config = dict(
    n_layer=16,
    head_dim=64,
    d_mlp=1728,
    vocab_size=21823,
    norm_eps=1e-06,
    positions='rope',
    rope_base=10000.0,
    lr_head=0.00954,
    decay_shape='linear',
    batch_tokens=262144,
    dataset='wikipedia_en',
)
MLP neurons of a small language model. Each row is named by its layer, matrix (gate and up: input weights; down: output weights) and neuron, and shows model dimensions 320-415. Each number is 500 + 25 x the weight over its row's rms, rounded and kept within 0 to 999. Numbers have three digits each. A neuron's up and down rows have the sign that makes its largest values positive.
After each neuron's rows, "fires after" lists the tokens most often just before its 100 highest values on Wikipedia text that the model never trained on.

L4.gate1072:537512546481518508546491499497508514490562523477493499514503515510541473478535461496518487477522529471545468509515472445481507535498489506478517509491523508488519497526459440533499459540494504427510510499515488502506493469516477510543507481481463498525456441519530494513502497518515466478
L4.up1072:472535525488452509484494493517496487509472484520494496533511515507494530553439529490505481542465509492495440501551467456484486455508521491499540464483511498498492497531488495525484482477459502461491484494469463425534507480472524476486501458493495513494475544524520453510505515499527497494
L4.down1072:465467520515527556515513475517554470508466448527501562479500500483471471543462526490506535510510482539440468474463536521518464483507503487486488477470478539517486483483472538461496539488478534499488530472509498534543506452489474462493454545540490510467495502489459482478541483481512531490
fires after: " ", "T", " AI"

L10.gate1434:504532466492492534475538500545501483535516476481516524477487515488466510537488471487487519491443541508543513475524439532489526518518502520486486507496506517495451481454530490486495483491484510498467526551469504504497475502498506495526505522445488514507520489459527544501459530518469516460
L10.up1434:481475531509539522544478524522475445485540489525503513549518551484490533476498526489522526512492517505528495484482523479510460527522533461470524502476518488502490520433490445520492488504507473483474543494545493525551509500489541475493508483487478485548486506468522487491517480484519506523
L10.down1434:494470520478463569500520524484508457508533506541531512490500522505512518483461490484481472503478509446481515547445486502482522522506490504462520489502465519467541557446509456491476504477502501507506518487466492530503519449485511496487512530551480526508495497512478494471451526439497454527
fires after: " ", " ("

L4.gate992:502490492547467477508530485476517533479497472512544528509481511456477473490509494536462515520487545515492504522482526522517539542526494524510463510507510532505472513503471520484542511526499524480488501528558517508517446495450477462480508480497514492531495449522552499566463530458517528451
L4.up992:526514520525507547454524511492491454509495448549553478519490486504485467441491493504491513471517509481521516504477459502522510444532510493524508490494503488511480529484529499536504493528493493504480507486477466504486508492461519512478518524432505443525536447515475481518490497530515558509
L4.down992:515514494471531504488514513485494495476481552523507522513486518504490502445495465510515489489460461435516495443510489496528511500441520482546556492542507507497455521491526479491479520488488499500487476478500489490489498516526527482486468506520512506507496513507447494464491507505516475492
fires after: " ", " (", "2", "–"

L4.gate1691:468481455593520518538536500544526515498468505505476545558491511501471522510500442492458492521497459481489514432503490515505499476530492473492534514503500487477471482531496521512544495527548496501528520538534490540503544516476519506480543499517494482486523514513532491500481451528536492459
L4.up1691:494524467515562509481501503469471511491530476524484493486506488539511561474524481467503501488452466455521485463515520479459499506495450470476531506513466494486497496489441490502455494508533530527496504491499537486506502480471474495467504474497471483498497446469523532505502508543469495488
L4.down1691:507463447516516517524495509491508519498493485485512495531530511467486523461452494474461520493495472446491467517486496523487508516535520551507478512528494526463475483496513468525459526480487482501499468501483498534488495488513518512501518516517479510500496481469488482529481478499506487492
fires after: " ", " ("

L4.gate709:500491461501500484468548523443468464473506523514503507542537460476490451474448492491508531489517528517485538528540499481510537526513498475527478533508473481510466514502530470554555483520486513511457498534498458523485454496467474493524497475456544511538521489510503457534498518476495521536
L4.up709:512547516509495523499490478480463477478519498448519521545489505558459453438477471512482520514504482515490515471459499529547483520512547490475477509495488522489553523498532505486473473480507480527476507496486507508489506470539469474476509541480494484535478490496545468514502499521488483493
L4.down709:509527485504527516520503487518477506509461499475456522466506508478501459487476514492513505511531506487482516493498466481498527473539502505504507473472521495468426462506475537493498503494485521527526481512514455460500541490513477540501468527540497543490501531537495509469499500489495508480
fires after: "|", " |\n", "\n", " ", "–", ")\n"

L4.gate900:517507510549521506499508520458540512479532490530524489505540475466492493518459515543497484491487480525469464487503516490497517480503484470470533536496498560507495525497502492457548508509481499563523495510483506503510507506502492523518473516499515491531520472528509448515513467476509445524
L4.up900:512528447499469521501526505508510500516450487502486497483513473454536453490512497520520479513554516511523522478490488511488508449450518555497460477534488508476518479482523484539502543478520510496511501504523519474530490523525493523503468480534505520471497501490545489511534481495476485492
L4.down900:458471459517495454499462475479534458454498484455502522539525447496485518465531488499496502480517515488510534510488479510516494504542483485540518462494474484478487479489492535519522508503490502521505472498525487479500498543499515517490471471515506504490540472497515501533508506515456523474
fires after: " |", "'\n", " what", " was", "1"

L4.gate1292:519531500484504470477498490507534515488539545485476514528485489529515497505530511492476477488500484457500536499505535507528514497533496486516509515511488539494506529498450449508523504494497516511494517503494488489463540471502498506519498517476464492462508491500485483511498474495486488514
L4.up1292:481504463464539494475514487502541507513513461483459543487483508489495531492503495507501516475468465493506481495526511512521513516483475499481516507539513462500521537496510492493529511477460529521526507486473489498510519492504528498479486497473493512488536498489476452527507541512455453536
L4.down1292:444528473508494548517490466473505512536485456515447515456510501504508560459491499514504509530530483520493502512471480515545502474517508508533486496478482516506516489473483461513498537552516510513499473506534482507514536446502525540475445497481456520518541508473512488513514512544476474518
fires after: " ", "."

L10.gate827:506520485477524472486512473498491489499482531526503492548442567537471529502524527528528490525505535518510514534539491491558527483486534492458465484495487479478500523509476473485550482475550470487484502505480516481423512510502490455512504519494496504526466461509503514480496505529462508496
L10.up827:498503465540483519494499523478503509515496490546511537508485510487477542532496474492530493531491485554502482501551505518516544453514509489516502495470531564539524532472458503528487468516474529477521511492529488494518486505516490465508481465521510472473492510482532474494539494531513503514
L10.down827:496526466545484487524495426523521511514452499436507574494493497507454503521515493514491502557514507493505470530499465459499498473520490475491497504485490513486494486518459521487537447453493543510492469532499514482474538540535535521525498541479502481485514519535494444489515498520520565479
fires after: " ", "12", " On"